Part of a small language model's weights.
Architecture: LayerNorm before each block, no position embeddings, biases, tied embeddings.
Training: a variant of Muon for these matrices, 281M tokens, 4460 steps.
MLP neurons of a small language model. Each row is named by its layer, matrix (down: output weights) and neuron, and shows model dimensions 0-127. Each number is 128 + 24 x the weight over its row's rms, rounded and kept within 0 to 255. Numbers have three digits each.
After each neuron's rows is what it responds to, as a language model described it from the Wikipedia text at the highest values.

L3.down904:142145120107074094153139116145175179116082096118148111121110134143168135113133099154143118082137135103131134145112138114142116108125136073105148140168134154100128090133127113124154117143135133135127083146128137140135205099123125134199135114096124107117135176155114098125122139132170147088093156095162170130100124104139135136097135119141139148088111083130169139080187172133169132125122
Responds to: Time-frame opener words

L3.down783:155111116175104110128125139111142134166119090163132150139147107142063123112140090117124133103157145130117127118146129136173178130133147119109124150196157120101169130146141114098154166123179140125126095126088139129130154110120130150134142162103143132121125078120148102132090150132108085136105095125157146165142133131161164138132110163097098093112106092138170107096167113154107111108153
Responds to: Person role nouns

L3.down692:084129152144143128130179107104156131155119130148087116130146125109128101064121052115114134134116140104135122141124156110140146135147124096080145161131147153118147143132144098124090091126111102149136117136109116138133135177131182121107144110124079140111102139129137197099137130130120129167128126146114141108144116152134125129134117122091128157126123121134138142167133168150140158150081
Responds to: Wiki heading closing markers

L6.down4:145076117162083128173165114133085120112148140140134084157116154125150144110130163130091130118155087075131130095147138125111114129074153161126114152105079150099128126166185126160127138091117139109095127110127106126135112138125108112101114153103160093136149142108139146140127110105124130156186144130160114109141157122145123089131108127110101153167122104159153134134131110118123156131123
Responds to: Completing final word pieces

L3.down8:065130127110130140177146145087148119092124136089109108107158115154091106124088131140157108148138149091146106135141154102109153169157138120099141104137158146098104116112112122118137114138175169087137130146155176131103144138127131103206133100127137160068126126123093139122154168141144119115134155168133150147122137075068169155145131093123144114096115094132133094137116144130125100132119
Responds to: Past-tense and participle verbs

L2.down348:133144135075194138137123115134127155113100140169127171114111120125113112158100120112156119131159120140117104129138137158129161124136122126163123120103141155115114119142127143101143112116080156107125142118074126179113115119152127119119152104107101113114136179135142155153125147087117137083103144085118077116171149099118136151152125156135120135086103180130121090126073153147103147105125
Responds to: Mid-word subword fragments

L3.down413:148117123098145126147131142101091155136117160155105128151167169087118121140084153158146152118075110104139135101122161097116114152132124101140121163113130136153117122097134111143188142112133129067176077067102112124104074137143138104139109090117127126136126094106167130159157103143092139143150154178157131139141144136133151107134092131121125131113142162126135111105152111111119123120145
Responds to: Mid-word fragments, heading ends

L2.down903:151141120128135061137099099125195131138144116121120116115142104138118142124114118142099116131125151085106114126148118104110108133127134102121184130138146129093129141162112143116113125110146073115134134103139094153142128113192124123110126128130128116139182143107145130108112167126128116149118068121141118163147108121138108131125133157146131144100162144135150106128146098124132125114097
Responds to: Split word-initial letters

L3.down767:126139168141139119135160129115110119117154165105129136135106132115083166132131138135140141146112109125120052125132142088108192174124074181152113132140143156111147117151126124157171142057157129114119119124175112128122150112121141119094098104083117128115126118092103126131135137126153135143120137133134133155129119111152134156137089113134166178109080115139139124114151112113112132133086
Responds to: Before dates or numbers

L2.down582:156093057141155138171118110101138132108151148133114133140086133143110118103117171122111151149139138133119103130090110096130151104135140112112067150148139147135132127135148104136105110092126105170126143141127100146119137114119160143132089126134193156162126073138130126160095124184159151138178084121105078102090126152133144134165095124094099157102080125151137156147122126108101134126142
Responds to: Section heading ends

L2.down343:098150127151136177126155104156104151130146129180140117104156126124135135135136100130129147116150113114126108120141109133112105141085125110147112115120110166133091160140118104106159086167107133115128102160112107123145132141100101129126093085172109143154119118168117122049136144146132092136125129143125104101101109121173101101083123132131126105134157155160110129147102113168158143140133
Responds to: Comma after names

L3.down707:178120146148127105051151154121128116098124137096170159138150132076120120135121101139165124133136089135117111124084160125111090098132126150138115143098132096099116143122160122116134143089132150162104140134115128113139127103115169119107118160127137181112111125151140144132152111087144140152130180165156154146127163113187109114141123153123120140102110105118150122095167170123107138137133
Responds to: Predicates and mid-number pieces

L6.down49:093117111140156130114127111106101120111123124120086120116116142140142193156128154094102106075145157126144120077087087171137158159143136130122137088169119156185117154120101116150174114117114151102099146135145124098097147149151126132120103091130117060096162140122149138133146165128159086109107120131158118144151111112122129139143150094123144106161154120147122127122118141141140148136126
Responds to: Main verbs after subjects

L3.down164:126137146129120115152142143143182142142079169104140119113115125182098103116149130147120076150130136103113160148172107130152153135130153147151133108149143117110113104098088144143124111099136091121154138150097107134163113086131115131193124128103161090122115130169142159128108086114120104147106135111121142114143097179126125144098125124151121196144153119146093100138137121140120174121147
Responds to: Predictable word continuations

L3.down6:162101145117143102146130096145122111134150146166095121139101126113115164124128125097143104086140157148099093112142129097125123152150165137158130153173106137126168123156109150090156154121122126094117130143162135125136126149103133130130136106143117126156133139116172188147126112096124159107142129088122174176208106079136140124109108085142083107114124126105144110109117128188127110109100
Responds to: Year final digits

L6.down12:149115139109145148109124128116138102081177140099108102101149179132089152168137095149151126145128133111164176115122109142108132114137153155099104101121097115155126122125126123085198120139086106120122126122134124171133139102168080147128128123153051090114127134130129116172094125146161136130088096096108114172098149153127114124138151106125122138101145149149129109105122142176136119122118
Responds to: Approximation words before numbers

L2.down620:137095120138152135100146074152120149065165139145108090125107118156084160121092145114158159119145164123154104158131145140123081137117103129135122153125119113138121120157107129123071130140137171141150112111149142160139123167144139114122121108125102137128101153157115118122141139138133126114092186099118141120122117090110178174143148138165154114093128090150111118071094151104124124140134
Responds to: Verb stems and participles

L2.down943:156152131142135120149135119074114099139100102130109146146116141096140106114174121146134127128162110121119159135137160153137135149123148111084107142120159122127164138124123162121106144109155138150167149130082122083148142135163132104134138106119129101140158171146103087136108106146140124057152096072127103155166156122097111152107123148104172153117094101089141108129092152126147128181104
Responds to: Year digits in dates

L6.down528:147148156128121159138159093145107120134170135089141168160128108131127142092135124212092113118108110118152173145168101154103111135131150112098140136097101159124130140118162142130120106098118130090122113206131138113121099097141115140094131124100133162116131138153125143124136153152113106135090116135152129145135193142124093108160133158192112145112107103120149132127134121149089155108147
Responds to: Sentence subject before verb

L6.down943:131112118134106102132111146141111081121155121130137140064123134175104132154186113135122114147127131147087116126117145164124181112139141111118115137153139110132127100138077106124148068131153152095144132141120099187130142161133132101118110145138084114096187141144122097100112142085128118105117117159130088109147139134135152135106126134149167137159122127201114102114121141088126130125145
Responds to: Year prefixes and markup

L6.down365:110165152118131121146130166167111142145167131136124147130144120115148111134119144144145103141092117120159100132133129118098132149171122140148083137121149108175126145171098105106100124126098097149156135126137131118108138132113141116126121120182101144130134114137113137129131147157096150099121042152138161095112113116129180171136111089118078124149109101091151127078171108092135131109098
Responds to: Word-start fragments, number chunks

L2.down538:124155161084138125112093137151128118126132101123118077134094121117091132091084145126121088147127119138077175111131174131128143163139106104094151142127133147095130124129083138139145134103120131123150129105142140147122076125086108147140122172125111104154107138087132191118125113093144103199141149173142115096143139129172123112146158132146108108151117122162128166145154109123097176119119
Responds to: Mid-word name fragments

L2.down22:113145142126150101141143110123157113141104155104134125145136142119100158116122124111110084100114121132145110108118123111115123105151172151116117132099127154118120158140133116139148139095131126098134119102131102118068138151121098125133138171131087163093104107128094146141072151124070083156157122131155129116144104176150130094126183129157096088118125148193148117154110117132145151166128
Responds to: Prepositions, Ky-, table pipes

L6.down744:107127082110131127139116131113119146075156144108122143117128085113133094144143106137115132133112131089110115182144096156113129129105106127158146122138128131135140101138132160091138156066133145128072110130156169127115105116087131118111131142128189162115183171151147140139127158142118096159130146177123131059128123127123139084062160118141155116132115103163144089147125125158148156113154
Responds to: Infobox field colons

L6.down179:216136116168151103112150121121135162129120136139117149129149098094131108135154174137090143109160124137093154136141134113108101153127134158121106096131121132084118148091117156094127155117088147100180105130075128099114165155129155126145124126130120126105181123112124063101141148125123122162098157096091149115101137150129137125158114115099114103126170111152110127109196113130121109141089
Responds to: Mid-word fragments

L6.down889:149143137099147170141121160136163092129147145099164141074125166171111131148103106139165137165159142130091124133122148150138099104105140112088117129121143115123143166059140142137141161126109173067114127119124120100138135140167124125099089145131104113133138103085100163099122125136088101134104125125144092161149128133123117117091127124123130137131168158100132125119143119196151120121162
Responds to: Word-initial split fragments

L6.down621:114138146161122133162119124143125142110131155130112137093130111121136122139148129135152132121114063128133124121121141135146118101118106142095129148062105096107140173110099149148160111119107084093156122136109145161110184148164150087170088117154120162140109113092124136120102098143122173160103131156161115126120150165107087122112106114107126096122169165117093152132126134145088137125099
Responds to: Mid-word acronym fragments

L3.down732:101102123134152096073120102143122092149155130123122118143073159144098154133123115107123117123088155156166117106140149162160110149126142136116134145139123162183107141178100074103144136115124149125097123104156120114116121145127136123100156095139088125098092131106159131167151144149136126140121087125122121135138122132118169122115149138117146119109106146200089141060114188150132117117119
Responds to: Main clause verbs

L2.down11:142143142156145121123127115108147138118152142139133138107118153136151142119103129062126149139101160109127123132140129149142146173170098165132095114165110126119154121147107128125127136139116162128058124087134128097126138121127155140112171100112100155116134122118090157126105126138147108166163100159099137128101118123168134118110111149136134110074150156124097129094051136110097109157099
Responds to: Past-tense verb suffix

L2.down570:129097175157089189128131182125134154125148130129097133109096117162101149104158166182128142123070118131090146131112124150142156156098135173111081108134101111137131193124140139129088100121114136092105149142134122119147078106154141117114113114125143111124115113147103109181107134141137113148088172097124104108116096146084129141109114149141133149175149098145138112128138095108092136110136
Responds to: Infobox field colons

L2.down888:130131130142114126169098118164131131130115118186126142129142150128120129104132154103137113186129165118075118081122147120151162096139121095163155127133091127153137167098178133123142140165174157125141117164105111128093154139094141134159089122093093131095149136118114099130106162117103115127106105127154119171123107129175106129071116134126140154082140093118146156107158135120162130111123
Responds to: Person role nouns

L6.down667:131104133120107118177094167120102110091105129116137097111151185167116104098135149103126147161134165127117118104093143147146121118165145131174111118125109138142133137096100157091131138131169159122105117145117095143118174090139114161109142129121123112092143120104129146096132134126101118097111129095176131146109071098113148132155094147173146136138110169123155130130123146136161189113127
Responds to: Word-final pieces near names

L3.down787:086140101132142106139126121164122109148136162124107143056130071136115130130131133133128110118113126155142130168179153152124120136116110130118119109086132123154160082132106135144112125103137095118146129170101122200137173120107111127146140136119155144123140134162127118120072121087133099123161166140135125137084119151137165129091096175125102129100127174149123091155146123100130113154091
Responds to: Token after initial capital

L2.down848:139124113167106128114064173128149143127178129136171156130095166122140125176160141134133106116155123120108156090144136122114097129098137105153131111150144115103094105137168137140175126094141134137119065063152132116108098135135165098139141151160116080162132119112138115149146067112123118117144160090135119145128149167164160162145130114176129122112125116134127116115124099111132132163094
Responds to: Mid-word fragments and digits

L6.down556:146102163106150115104117113092133156104154155105076159120172125159128152130116124130142122087098155088147163095121106145122116117141122128070089130127123174108103129140126144167131167156115108129135161128110162090109132125151134110137119142126116123097089120123132099140143136099139108124121130134130147112171115105071130141165155094151126103132155154116097148125124157112188104082128
Responds to: Main verb onset

L6.down523:160147123128149161108145134131156115120118138146137125136090147101129124127154141177107139074128117096140110161108121102120145115143146142129139124105107125071138145149144132089153165110112161174157103130121126150132218138133101094110151099123118110147088129125129114116137097162148138140126125122164129100107126140152112122133105115158107105100142101142100123047135102150122138119087
Responds to: Number-expecting positions

L2.down378:078128085162117109116093126161129105152139135158161099086127151089103112150113116133141137132123121144137105138114134083138156108143153111158120122145138093136152128179137144139154136090120125148075113173138141127130106111152143125128160095109099122121125117120120096157124103134103132117121157109067161086108185151134091105169178156108131096169120123107100141109124135116160093138124
Responds to: Clause-subject pronouns

L3.down536:114102140121130137102137126154133122154108167123144097144124090136159149127132105104154111138092087139134124163118148145166150143126135079122142114105169100097120110116128141085130117119188148126117121155120069115146185143154151161093141100143085108091148116164126101143126188108146140180074118171091129150150122158113116147100137147130108133085196142118160101094109123104130094145110
Responds to: Split word-start fragments